Weights of a small transformer language model.
Architecture: rotary positions, no biases in attention or MLP, untied embeddings, normalized queries and keys.
Training: a variant of Adam for these matrices, 1315M tokens, 3034 steps.
MLP neurons of a small language model. Each row is named by its layer, matrix (gate and up: input weights) and neuron, and shows model dimensions 16-111. Each number is 128 + 32 x the weight over its row's rms, rounded and kept within 0 to 255. Numbers have three digits each. A neuron's up and down rows have the sign that makes its largest values positive.
A block is one neuron, or neurons of one layer that tend to fire together. After each block is what it responds to, as a language model described it from the Wikipedia text at the highest values.

L3.gate639:133139082133110012130154178113135108112112132135176146155104148077181133113112129075127114087050144110138124117134125134133108159139105113082165113126184142156164097088152137177143157093169125132132105150103166135135138099131150097159160059084093103179172128181098120162135086088191172143
L3.up639:158153170189118117142112125141106144160115139144166098129155069118112127094122201030162099205147151054154157156142124141131139148146151142134059123148090115161120148180108070191137122148171135119077083090156188125131176136116096079102104107140124126152172167133133098119115148097129144123
L3.gate840:185142144131179163132149086167113131097146124112220109152158150085146130094172116167114097101105102060144097115092101145111171099125135107151212102101062098156061091167121147135114124145068145071124112145188114143085136137183132144152146150134144089142049188125120154148079186128111123151
L3.up840:081119109122220138120148163110152163138142148119087146097112089148103109152120090054087128119100116083181128121131154027153166154133142130122133081193106119159060185145191176044126133048131122098098091087102093124114123164157149116118112100107186104115140111101139105106151110128128171134
L3.gate1054:180082108167158120089098079203169151040161098128139186124165033115103101111158128118084185132123190066080080122131149106123122159065126163169093083123102132069143157216159137120127097129141135150092148049107149112126182093166140141104169139132086149121122131091075175070120134126124113156
L3.up1054:082161136127124138140117159157163149136126170102145122152130043125129134121196167121129130121135093100122109181158112050094161138089136154133149140087094141201114078114104109115095092169130137104119125169135105126100112169174177062088116073141135121139173135078123189103138131045146082170
L3.gate1087:156105126163157131128157115133204109107229072108131134072119113211157146100136118139120154178197134149143143152122122177142124180143128120117118153155129159098086136115133104156067088181129071162113119141117128129164147176138113073087115129128153125170121156140159106144089128121134072161
L3.up1087:146159137126109196133137178125181111149150088088079162107169153143118163151094151160114095162150138124082123171142113130163078115105097112107110141144165122121146140081098083126141091165117088135106091142075129101168117137190108118086111116099119125159141206158125212141093138128142077168
L3.gate1400:125154203107105126144124135071122111076091174133198080144152134121101122070159127113051175142145124165130168114172077182107183169102168164061123121139139100110106049102119090189097209147112133079126168123067104110141149154102128119160100114116142122136044220131144075166137070122198148170
L3.up1400:147146155146105177128059134153161153179121162101156124133133107151094187172154042082145172219078140131089179171158159116132172146080133096072105132137103150083152172113116143166128091088089160161077110151097131176132098072098122146146129130164106071174087107151165137134139108125140102135
L3.gate1403:115138187188176116178114132140088118113186064127081111130097166142162080127142138098133126107154130163178189140114108098154245113136132105140129063126123157122116108209143127197106119105133136200136130113113123156072179125124113131179164160130181166136109167125121117152138093111113116136
L3.up1403:135172133165150166156139094134079125142159146141165132091174133090178100134100147078159101138147175092188169134149164048215157138145114146079127083163112185142101176143113123103129077130121142148093105147107161151114125083077129151118131116119134119129072057100123151115132184127124116117
L3.gate1495:077134133168146105166117143158110103178129169145192113182142103107154124142139157086158150163165176095210134130142146137142165129130175144134148133174092172100132102110141198149081177118071147147116123112157101157121115132121117108111108120103140083097094127118105143104101130086147146093
L3.up1495:100081212160090203104102086152121131103130132118113124112178099141107111113133190068095167133135122119129143139162122179182101144136107146210114110141081114145185151092181098130118090165175134184152110115141076090182098126086125132136095152130122159128120101126127097125122172139151117147
L3.gate2087:113110152122105143121092119139137127195102155087202132127119103101102142138075077100103134136133160155124175143189151152136165127114172195148183106081138119149142135090075176121131153106054163116098109146149138177138132170156146165094205102112057141127098175190091119155081175128140137093
L3.up2087:139125143134138084134128182137160081162122114139109160139143126140104163127134152074142195107132109178157135115134135125182109124138166170148145153144108162074155126130091086101110119067172114112133154111127053112113177101149077139096097130184075141126079108150138084114084166077130102152
Inner pieces of split rare or foreign names (N-od-dy, Kol-om-iytsev, H-od-lnaut) and second digits in numbers like 10 or 09 in tables.

L4.gate80:150154136128159103169127083171144128123132084102209118090139158124123126181115104138133102136118130108092094106173147110150186174115131094150085074110147148150081173144149098203126118141202153190140085123088191086128124118182102077097111100104076101171124127153037148081133101133086110157
L4.up80:118114157204124105115116099097151089099132147108124101136085139194091132106065168137147110117127122096137136108135140129129114168152092160143162115157096159143152134111123157128138100155119121095124114055184105121047110140087121156155132108110203074120099162153136143178070116127119070088
L4.gate183:165109098143103103139084039168117154194106144098105090150129103166111103156158150130087196171152154083111151170177145077119125112073161053152102175139120113132181124050146124138138153103115119099102147122154055122183123180088098095125121090150093158072123188174124156153140115129100113130
L4.up183:138136101181131175113087103142126140142080152128112110153119130169144150088208197160129181119184109073151107182092096148104132152080152148158134146136142117186152069202148127110152111141084167113184208106117139079181063104157114093162167116178099154090126119166054087124119053223108126183
L4.gate1319:117146116168116097122124166100154103090084149123105138071119188162116095171160210106162118108112125110077112143099077123101125128104160105098093097105152116153097158153171055071083140237148156079146102064142103089130147175104120097089121130132093087170075160147120143099094112148143133162
L4.up1319:065202083165153075077089085106125157150104105136180136157175143157134145124121157151110158072109153122140125099147137124112120165067090156109090109111097112143107071120147096193168143156141094126135131035134120139065136164154116125122111145080144141071106159117122137134085118169111144114
L4.gate2070:054103128139116111130097080100097154133141187115133081138114087130105075152199187167144178141175163151156076137196162135098141079093136123161152163153053105110106094130086131166117114190122112142117091159148138136130119198153165162107069171132179125121154133079122089117157092141103126148
L4.up2070:126070085106120135181058165113165090131096147091123119213131081134158042107156143163149139149136062119157128095131112152148044094100129095135109111162166161126142146160152115066113155166183191115188131097175148160133099142128115161190108066111169208124133177152137184145200100155161119164
Middle pieces of transliterated non-English proper names, mostly Arabic, Turkish or Azerbaijani people, places and groups, e.g. Ba'ath, Hayat, Hajibeyov.

L6.gate537:116119128062111151119075135150122109125081101121119143094120178141096092095150089147162178136128149037142145204156177085109156192158141103174153116185099172101117164128147095102052163087112108126121121145145119078155098157133150179135134146107151142145098165178124100164171149142144137181
L6.up537:171125171093159113115114152143159054109108143123038087084165155109065154169150116102163151139129082140109169064156103125169157108107151154123082105130148144168132120109180096113093111159137111139149056172111144113129128141141089112140114132086134102134111154183150119119187137155128133148
L6.gate1949:118141156107100151167092111086132175094076168108121125080107127117128101110195119120104179185144141117103131083122150124120167124152104137161085178155211069169142087089151137112080182116125142124114157133119145108119076144143156217163147157134128068076148054104085063171137122163131137192
L6.up1949:100123131166121166108110115134163139108126174134171162094134134129107100144128119095085148142085119105141146111179079135121130122104116095131111199121098206120155167111192107157132178125124161110145108130085105147132160102162102097102168123114122091131113133130111126117119150148136118140
Interior word pieces inside rare, technical or foreign words and names, such as ich-thy-ologist, a-ort-a, Bol-es-ławice, Qarm-at-ians.

L6.gate1236:121122125114118139097068098163183154147141069158085130151109168153163112108194147147137147120133061143112123153126158149111182115091082091145149167150124115157039167108153116064119105178155115164130154162136144120128132142164080168096146179181188160064091083100177089110200191075157110105
L6.up1236:136091160128090102135117152178120114081158123143175084091151057222120145126091113120141091143175137125111131090144111115084171138126092187104093082125116153154099116163187107082099119138079150081097094118147117128138148087189149119155100119117126173118155169080124106099095129167154161098
L6.gate2084:145156192127161129172161117113127115158107146147128145134081146131054186078140137132138115109106173140187143104141142140082134104144162127125099085149089153123122170128131106132121087174157151155120078119137095118108121130113119106204126143124122132115139142160130069172089173143105116140
L6.up2084:113163082136138112154064129154117167128130133143127129183138102117139098134109165106173138110114178066098130114109080180105130094082107121141094124119149075094128082104112201108142129131107136138157166223188141166151109196090118139124056073123145170122132121109130111159153133162095093131
Subject pronouns and relative words opening a new clause after a comma, period or quote, such as it, It, which, who, when; also word-final pieces like -ate.

L6.gate940:121166077141125130145077173093115125115115091155153080096112075152136177102159173115124131117117111120116149185126041108155156149133098092080115153166102011089098162128133115083112065065103162117114107134125120139100110111145102119164163055131120148152133132100113114138089173066086119086
L6.up940:110161134106183169164140157107138116135146102124080104139221091114168167165151135179131119104104110148124162152111178124187125106135118045134040154124119144129129105169146154130128109123096161118129139137137118193111132170144047156108146084147127106104158076089184136133159161096061156137
L6.gate1647:149145124149162081103107152102162127124140145109111153138105064218168096148227114120133152108150128117113116142131040130139161172174122127157175105153128145127095073110092095093147156114123192137103174141086110109133135129146133138090085152120159149122081116071125134119131132098116100093
L6.up1647:129111110109103093174114177105211051066149076129092131101144147120106122079113110176152122143133145158092121223155105152094217118152199108155097078133148081112108096173146124156127095086189178182112133185133121134124185140120162158109134132135098093156121162134089097117134139120079136108
Words about legislation and governance, such as under (the Act), law, Act, house, position. Weaker hits are mid-word pieces of foreign names and tokens in statistics or results tables.

L3.gate79:126169150144124130137120205120189165079071126129098088129166129123121128112103129056153167150132114110075144143136115100079109139117111088164109124151162164091173095112152117169155100105170148149103170134118084102143160166050098160089163103115097057145136144201145095111138110155076041146
L3.up79:156130128167079121149178164136176073138076159076132151095135173146107145110173113108151145095111159165156088077144119149105140143104093114105159108128168133129136142044164119062174183156127127080153190125120157117114136112119125136132154132150143186125133124138102127075151110098129124103
L3.gate129:137082171111076073078110128130117163147122094157178096142147141123089102165116120140124157106146122141136099132149176155143128113121135201103119126203135082167163101139154131127161143105141130125103131171116164120111076152076129137155096118064095185100157138140107118174168121090121120109
L3.up129:099134152143101163122129089201153075130119126131167104105104119083154073129109179132152128121150143105172156080072119163143126124157131179119154129134102117122126096122128121160096160089083114095132138100119067142155148122133080130124082101157103109145122086151063181075110207136099159150
L3.gate416:059110140131097134068117156128115150141098144148117114070108159118147098082182087074105152161129164133102197159152074136109149144151128112128085094135128192182136141170108192146101168152152162145130099211069144141185139153122115161116118091112162118097139111148093145163109103152121139189
L3.up416:087166112123126141192095155186139154153111175120188125160160156126088131191137088141100084050152102173094136059121125136073186176123124148117137100129124140147120138085061139201171124121129169143113092139115123123133114112069085116095121097087143145185098159158143125174082093099101192140
L3.gate878:133124122081116197104080070159183091148127175128086143108104083154101149103136124134102135124146152126176121136158067188224191095109141142092140106149120084100105056131129146157088113113103107138184138172133108122152142130133067120108184170115084098083098116118110107100152109112073145174
L3.up878:156127094101098111089088166101143133069119120103188160132080144156117109143134204055157139211152145163171141084085148142131199160147079142096115186139117123092120102108131095055140092125154091150097117128114111088082120147167099154076092095141072097125094081116097109106146154141128205159
L3.gate1128:174038123137112147145113144105120127050069140117149108096144154087106164109132066184115186140139112130097142088107093113150094119145128175129131080087122130133126081114106190055150165129146137174109173145181100104135121140154108099171116141147149125107112168143125139120156098173107112144
L3.up1128:168038154178096129137113126107130179142100144113126086185091096105099135137112033100084134091148106146151116157122086126147132138164126104166136133133138182163171167046132124098129100099058096093109147135111102109064115143138136171146164105103133206134104079140101121102125128105113099123
L3.gate1435:073118111163093192190134128168140047136155164130128113137159115090176178100150140118094159089097162146168095115151118244210131133149132117099134102079109137113137140119110178143120113126088124135127106178123108167124091162133130176137086154186125150106110141128133084159146137088164130123
L3.up1435:106143103136074137137108142169198089089033118155126132155139126101124138087129124117138103206143164151099137165142195121165127138156087086152095159146098129155131173109091111079105114098140155144115128088130063134128154144075146165160137119085070154145141126147127135085172150134126120111
L3.gate1737:172140137125080104153117150130127151141113135107180124180060107105172156106114130123116154163120120095127160145128156141114173125132059121129129145098134123189152075008100090093153145165133115110123104116142068147108116127160095144115105156146081137115070169096124101117130135187106133120
L3.up1737:131116108099075169158136117101117128099143162153219154208142191157096118096085140153143127055140142108160178126075116115146068131164158154163075113152115125162152140111137144152121146139151113116100127175179063170167139133135127134128155115119137140174133102168143143154120135121137114111
L3.gate2084:138112167148150126134093141142125087147162109150029148079134092136109201136148177152127163106137181162148146161116094107109167122173149146132113152193155111142138119145159133200065113175123156142113061133163146138100123094126184157083069139138117175120074178134114124123148110129117136148
L3.up2084:130155132139123100161084144130090126153124106107145078137166116104118137104123174164120120141154107117097164158162202117117167143158149110147108171165151075119079077069193139143173116131135165165104144134081122133087147102110155106131133119168090147087091125075084095115148073115151078121
Second or middle word-pieces inside rare proper names, often Spanish, Catalan or Portuguese, in lists and tables (Ll-ull, Al-ic-ante, Del-os), plus occasional digits inside years or coordinates.

L3.gate226:148107067096128132128139151112129182116063136135079131100114120152110071092147110101157139145144104128131152126079108152189171126162075115140096147188086136106150133129125085138111147136157176139112107127135132118086179115104104139133150113156127158093099081140125064183118135144134127117
L3.up226:161077073108146156150088141125127165075078112122142150143123109112141190082145135155122151108131123115099141173146081116105101115071134141160078133191177128112132126122120158164102096145156078119121132102059155181126126137141140109158091133081152143146156125106108148112128183103123153108
L3.gate274:137157113164122079154163099145131159122080066172052099152180114187134111119143114110109128119135125101163175094096121170137115146098135187143087058105129082120175133129101115183126172112139153089075106105121137139121111104118121130088158123108145124119101178111163085116099076066133138124
L3.up274:144159101140126149154092162163106139147123105154118159101115122065112155202144095197115145157123209101204164173101111169133124161080089116096148116132153135139083152081163114143125128124124106151171137120156087114136111200128127137097141126151074135098150139164090111106133175153098093113
L3.gate571:133117119142144106132137132118130092135106114120151110137135145073118217082121112133119144138134151069143133075154157139135137174162108153157124122129113127161123134016108135133130108131168121128125168194160113140162067102102158150122113135154120132139152100117103106173125117170147156079
L3.up571:127078082119101149152150118116128137104112136174119151173088066129148095141049126141155180099116086142123180161125088170130223168122163150142127177165073110148113102118141116089116119153135052091138143148127126206141116112116091126099097128117125161154156108159121109164101148163144111144
L3.gate879:140119117176128144115137113197099157173161166143111149120154149171120166093127118108116128115133132122164124066137135134107133109148130170149091146140139131173165092121111112116142155160090098164160163125175095196119115103091133055163096080169115115129106138140087129153192083115116185153
L3.up879:167140110153074097088057115097096107188148144122135151124143148196051119133159169150142117088116106149113127086063127119123172121116192110142126126092129098142113126047080136100154126185130108119107143059153137174140160101120120115169154144125143082140122092153116144117155137194189145213
L3.gate995:155050157103097116144134165119146164106104139104144175145177120092105124121165050145134157107153170180167108165142107150132183134162145159179147099130138130106158161124093174168123159147069141120122094116113102143095209132138098147119109090120124164094191171138140038160112113115126202125
L3.up995:163141103155140083104145113129113103158142084134141120112157111121123164120142136147153149108096120195114109116112169123127138164137134121146079136131124184108135166144095124164113150114156130092145102112085105088032130114097169204093082145063102128144126180110210139099125131106131105158
L3.gate1086:122089183118080113144077107124122144154135113142125163170092155187140123099115093078116129159198131115155099118165146134132161106093091119155083085169134066080181135108158135120136098140121097109158127172176109114115132122159139064129108118164122130172140119138169103104144143083092164109
L3.up1086:105069141186082113170117134182122149205112036151079145143141081177137094152113144132154154073164126143118073194132121137147137126100114140065088134189143112111167153128135104140124115096085158115156119152145166159137159117151154118143136164133147170085154155148121092123119110175114149172
L3.gate1389:072118179200121145139126090082117159105123115125110160148141101233156096134193118122170139174133123159139106125079174158131137160146177064184134143108194122134091183011150136130101126140192160156136072137123218153056125195143198125128134028137210092140086122163098132121153151134135125092
L3.up1389:116122131154158196230117125104125135149145118144145130127117110153092091044120191126165110101144123127130089122096129131148148158122118110100142185140132133126135140118148060104135162100130129153124109146111108122162116160125144138111157133096155111096124151170074095199172166158097123091
L3.gate2006:141129147140080162197203062123106119174128063136154142103121106105120146129097082114140157142156163168142116127170104074171196160120147111109131130075114151121115129173123123192114138123137108121084065138122127162080168130093153121132097145078078135047142126131202058128129119124148147123
L3.up2006:131140104182129177173154074072094128133087083151141167100148118129120137146139155183137141125134141154113141124135107131183198107115111196099169092116084168164092126079132078151163100132148199155128109124155181149108127086151110123073186139086146111059135106130082094131145088098119148139
Early or middle subword pieces inside non-English proper names of people and places, e.g. Tar(ragona), Kł(od)zko, Pud(zianowski), Par(edes).

L4.gate31:113127153086126135153090144115166177109049145089078141122119113093104152142148145090107135192095138168124142146123090115193165078117120123103135194090154201124088135130197123136085149109175156123091152195159065153157089109183104126164080067099138131076067103153193063134139193140112151121
L4.up31:126109128075123097105102149112121180138110177158116127104172123116137148111133186137090128129170125189122112130137097110153114131149096172129093167149147149137143126062158142109078147103164136097108176169113059120133102105171120149151135087173144151122171106120133131115142144111136083130
L4.gate589:158190181081151120111144097135124147125115139136130141113118155172163191136136082190105096139071099182143082170124108127144163154124141153137160104122197172132148134114158099122100152139158197116137144097149126135067075129153153173095150082158045114155180158100111143166107159167071160125
L4.up589:094133129057090120130102137131160172136106103122105187138134047171143147183120115060125147128063105147141090167088152116096144124130127121211101110140155174132120144121143178168157151125156163103104138119157132195138100156148135135162129164144095088078102132156181115160125137125185139178
L4.gate1567:109097109085126116088133176106139159153108112120119187147123057074127172107181088131085132176134144160139147118134142100073133144137120116140115081129160130122136161080149148141104163107176140097132219126090082165152068153133155139158118060124088156145141116147160078092130117096109157095
L4.up1567:122155125148132128096107114098145143065098105141101069130154131086156167127108157197104090229133093147099104123153122089049119157113196115106175060140163111188082168054172165085060134067142187077120113110145127110130123143131116105108135099131113122106103067172202124069153112136111098107
L4.gate1865:120142129132120113162141145116160137145101173136106149099116089156106185105132140145113107126118150110145112066164173122102142168176150079108107138121158102140128158091092095116088128218101143081155196166105153120095131114126187112204125141161150135091116143138121106114157095124099138117
L4.up1865:122117145113115077163093144137073140130086102148160141138104079101138130138127090125091134122111155110112132110177152190046139093129143119131056079077147147161113130140105122098126124131148042147131136067185094148140116146083112152104139134132158095091086115061176100115077079110128179169
Articles and word pieces inside Spanish, Italian, Japanese and other foreign proper names, often in tables, such as El Prat, Loj-acono, Emanue-le.

L6.gate1059:143122141091124113117095129174111119155082130103164129105166143159137136094212157057125126114146098099128118113171084126184174192090104169086125098193084170176140125159155142202125131097130136070111106101097105129149106107161113147144136138095061103166129092108115061135156122091184144110
L6.up1059:180136106133150161130120090129115194149048070116099192124106108119169152110112088169117167180133156125149039122098138138155149128143137105078115154169109097130156180074193103231155153139108118189104148087147157171102099126126097173200118070068087117157180140139149127142113148125109124105
L6.gate1660:153166103142148135062198096159093125087152172098153182115148142156110146101129114130148125086152136128153115182111107183096164189150132133103125126103085189160104151129149077116127154166150114084148098141118100173132111141125159146148076126144108092204107127125083129118145201058176127089
L6.up1660:155131076140134173210133122155109161150144090129116107078108115129135142121118152138163074115184140111095125190098102140148050165102190191075085104196152113115133099116173099142138093086136134164098134158074128064145082121127113145123140156138111089122132166122145150121107102114082112113
Mid-word pieces inside foreign, mostly Polish or Central European, names such as Wałbr-zy-ch, Gr-zy-bowski, Br-ö-mserburg, with weaker scattered hits on wiki headings and spec-list tokens.

L4.gate581:186162201121083097135101138139088057097102196124149219145084119153121133127157152149144112159103194104147117102170115200054198109116159089100141141176110121135127160065151132149158106178133173134191093125185080136195142167128085110119118131135097084101088136156159115127137105156131132137
L4.up581:081067101158177083135143129144147077210111103164116081100168031112056200091116125144128098128113185104103235109203183113181147120135171134141182120130107094116126155114181105131115084169131107117117096116085095142092157106157143091135074075130139132122095106124132142081109140120113089090
L4.gate997:144093175140112127082130122102100144193090121141130079117149088132127145172097046133121165085134118142176134159086140245179181102130174150178122115114100115114177094111155160150129099161092137150143079134146121132088130204052149150161108131131118143101090088124164088103158097145117084178
L4.up997:123086165140123066125109188119182102181128125146147112088118126120140198122106068168123160098150112175112119146120143110146133116123125118156124135077162150104151101080133130116129094156161096133186080163095105111102131155070135110123141150107110188155130120088173110133112093139130138196
L4.gate1436:130158114143143135088086113182158098098100085122119094073088177134160180173096080108147158129184125131139150160160170095169165117145148115153153103068106115101112160120062115118151138163177101114110100091140175138136115130100174100113097138040047167143078137142088093105124078133169118148
L4.up1436:127122147137099184161122082133114111162105096126135131113175147218033128130112123151137099091163105086170128156100109138179158153120103162199138097147055112107115191119150152144139146121101135130092155081096134119123126143179114142149182110103159197115043193110124081121131119147112149121
L4.gate1649:088085101120147135151121106105069161157204128159137097121169073112196123130114149122150157138158109073132105133102098092149129164177123148132141105102088155127132171132171127142113104102127115130124088131160147227147129169080099148086112147061092164067134172115108119146162101092171064190
L4.up1649:140116150172114155116148171168123138104153155169096098107154240160095094118104115099120100152138107087115157113152120103098107143190182186125156144187078155195098140171144134075142105047114071122162092099168138142161104140165075125101114124139113087159161084159093110156146174110133139102
Inner subword pieces of foreign or uncommon proper names in lists, tables and infoboxes, such as Ou-att-ara, Rish-ik-esh, Tar-ragona; weaker on dashes in scores.

L4.gate273:113166144136120127127150163111117161165108122133128149190171148108144160083139117094136119150111118102178149136104123109087123132168086122158130146141123118173118143081136143178167128100123074136137129138124084174210156103142134128136133077135142096118075169091136087145125172091110091150
L4.up273:169137136116129122147133186165113170156111086142063135127138156113141106164123100099163117092139118083196129199140163161160175157121080130166129120157069135111163114172092160111123116135104154119169115108129113145098113105128106120129118115175060122055152157164167090134073123152109176164
L4.gate412:154155149155089052136080116139126171163168165124106159114126107091177144174111156080165142178121046134197125087173062136136133157030094123164131127178093136115137146065102130092122177115192089109113151163155107140134131132113143037130104110075179111160140124120152131130113207063147099130
L4.up412:083155075131100083147083091096129106135179069132159155120144118112124155192102086128149104219120101167131116148066090186149151170140118108134136115121117149109124143131171080121076136129193120097142159082155098170120078128126111130092187144121081128142175086074174183092141142141151127050
L4.gate890:150088116112105177122106134138126151038143112123166097148130195129147084145178079115140068167144124136127090094105125115141126127170081140139169132141145150122111106133189146152108139109104127105138123080133041172126136162176130140203143146136120110072111191170089138186072072139104116132
L4.up890:131122122145158092106133124145172065079125135130131136078085139101081139094043122093132133119085096120089148128131114121101159167139140152094118096154087083062142109092179091093120138145176153168145159144156149143129151126108088077117147128146145125202125153078126089155166201110110225126
L4.gate2075:161066153128139140150119089091131127111160122156139148143155141148141109171131103101110143118108151036165139063105113137094143133089077093142111096132109148176104096105126117128119161098149096121092134124092055177083113149133069137163135117131148098127157147089088123099135126141136106170
L4.up2075:159208133158137163091118154113190132196083172135102109113142071123134135122102185053151168102121139070103150139137141141162162125200119131163227125199105064172174116159163065166119131143119103156133064040138157104117156133116175125120056164111094097136167122104100150117109111112107086128
Two groups: nouns for injured body parts or causes of death (wrist, knee, heart, stroke, died from), and mid-word pieces of names (N-od-dy, Z-od-iac, Dun-m-urry).

L3.gate126:119110097135112116113101096198111136149175077099119127082121165144146152109100101128148135131113149156153146099076080141149172182146095176086088126103136114151151124147126117224092033168146106159093163095150131174114150096136123159109158149160177121132083154159170105098077156138100153133
L3.up126:113095077131122110166109109157141111103143155148078101176136092130117146144124214078099139061140140126129109097135113149155148119091109049106126112168135128103147127114125137160135073161120178129097201160138138079125161122130145128185162148155155113143136112158106118139175122137056103158
L3.gate811:172171153149134133158148083124116111115171150127138156157150162174116054128117126200145160149170075143147111083082080124090179175158069104086127116143140137135094177132129123209134139118132095157116217111113097115111130170142082120122123153145135096122198118183124125174091104048106138118
L3.up811:197123109154105100069103101209134094133091140172132097107149130126137137130058171150134155177127188171117156150200142058084140134109124109165089120163138071120105135123105110096165141110104155085092122116086143151112130100087139131203118066201050089118160129128078099099090087101118122125
L3.gate1084:110184100082112148095169129199155101132136140126115204086116191141074095125166150124153160199058133133090144177091082197152115151090103111144146130139137142123146138197134144152103140186103122159204126092096106176131091166097170116159123172175157092112088114173115145089159120123116092158
L3.up1084:118154127152108158066124092117126118097095126116134151151119081122115098111118109137141111166120110175166151123207098171131126150146143164105143179159174147119062125101105111111145157147112184134131169114104153130034098157138126070155103126112130117097086153162079087116123166112081145074
L3.gate1094:168120075133102131120113124132108112168123144145120136125106111091100084103132103105136099111097127094074177096087156118140133231111152189090198119147142055132169173070151193147166128069119122082120127079107132121099124116172094208248081109069156122170116098129160106144152188099158146160
L3.up1094:123096083123109099152158138138127142147100133151089179143165112123147117086138154125152142162154148132156173104121106134159163113087089093106136159149134137156128141088136157142147194156090115129125107146114139134138096167142130181127135110104125080166108111187124122118185115100137112128
L3.gate1385:130136125135080092138074138176093114103127162119118107144201148175160224096111123094128134070100065142095110093131125106187137117088108129098102159080164112136079072143147083187109131145090136153157140121129138240111152130128125117115111174132123140101090104209160125177131065137137184110
L3.up1385:118129135110127125136152141151128106101239098114111136082102060167106120164132193006142093124153134112145163139152125100085080092133156122060070114142171151101129074144161116150100086144109097155125213162166121099124202064119112097143160125080176172193118093160158140157163127121128118144
L3.gate1598:137190090048104115064211149131175146082092141124143125140222085143179146138136152122143134162116116099123148130121109172144110154104140138105061107117128147152098125080094079115077114189116135153126114082125123154152148176157107113150092197070095108132104161182179078142103110156124176097
L3.up1598:135177097166116051118101082148108086140087131137158113121140180108127128165135126188149089117095137142102172123156141133147125156132111157097180125147178150151134120082228140130116140156119114174121133177139140182158100074100130128130178107104255151137103128128103121121121111086103098155
L3.gate1765:128099094182178136078125089120162150131167141104143092142153152126111150156114098140163122081157112083135140165102105115171145157131138165118143134130111135069087181133154097074154133132148126174156098088134152147096110136112111143197127117081094088103103093108130102115105078136120099134
L3.up1765:119069137141078111125061152129088161126073147110097140119101115139149177107079152159121189082115112107124094115070138130143124141044078115119112116094124155037106105120104114121122037152160146121107078109128149092169143134119079188216128172117145107125094142097097194055145111110115206141
L3.gate2111:108122149112118141123059144119085180169111150127121143174154128185145167130174169084143137106133116151089134143106060118128148122084166067143151135094105145108113162062149163188144087139193130020167089090126154151113100166073055137163116130091161121116105133121132072155118174140139124124
L3.up2111:174125153183175084159102060068128022127093110142144113119127155161100133111114219156132054103152108114159179122117124168158124240084097190138091161159186117170161101118095121116087121127129116130137097079105114137180116114107132093149116164127082119136166120114147113133043054174198095128
Mid-word pieces, often "at"/"ath" in foreign or transliterated names (Ba'ath, Fatah, Rifat, Beneath), plus digits inside dates and numbers, and words just after an opening quote ('em).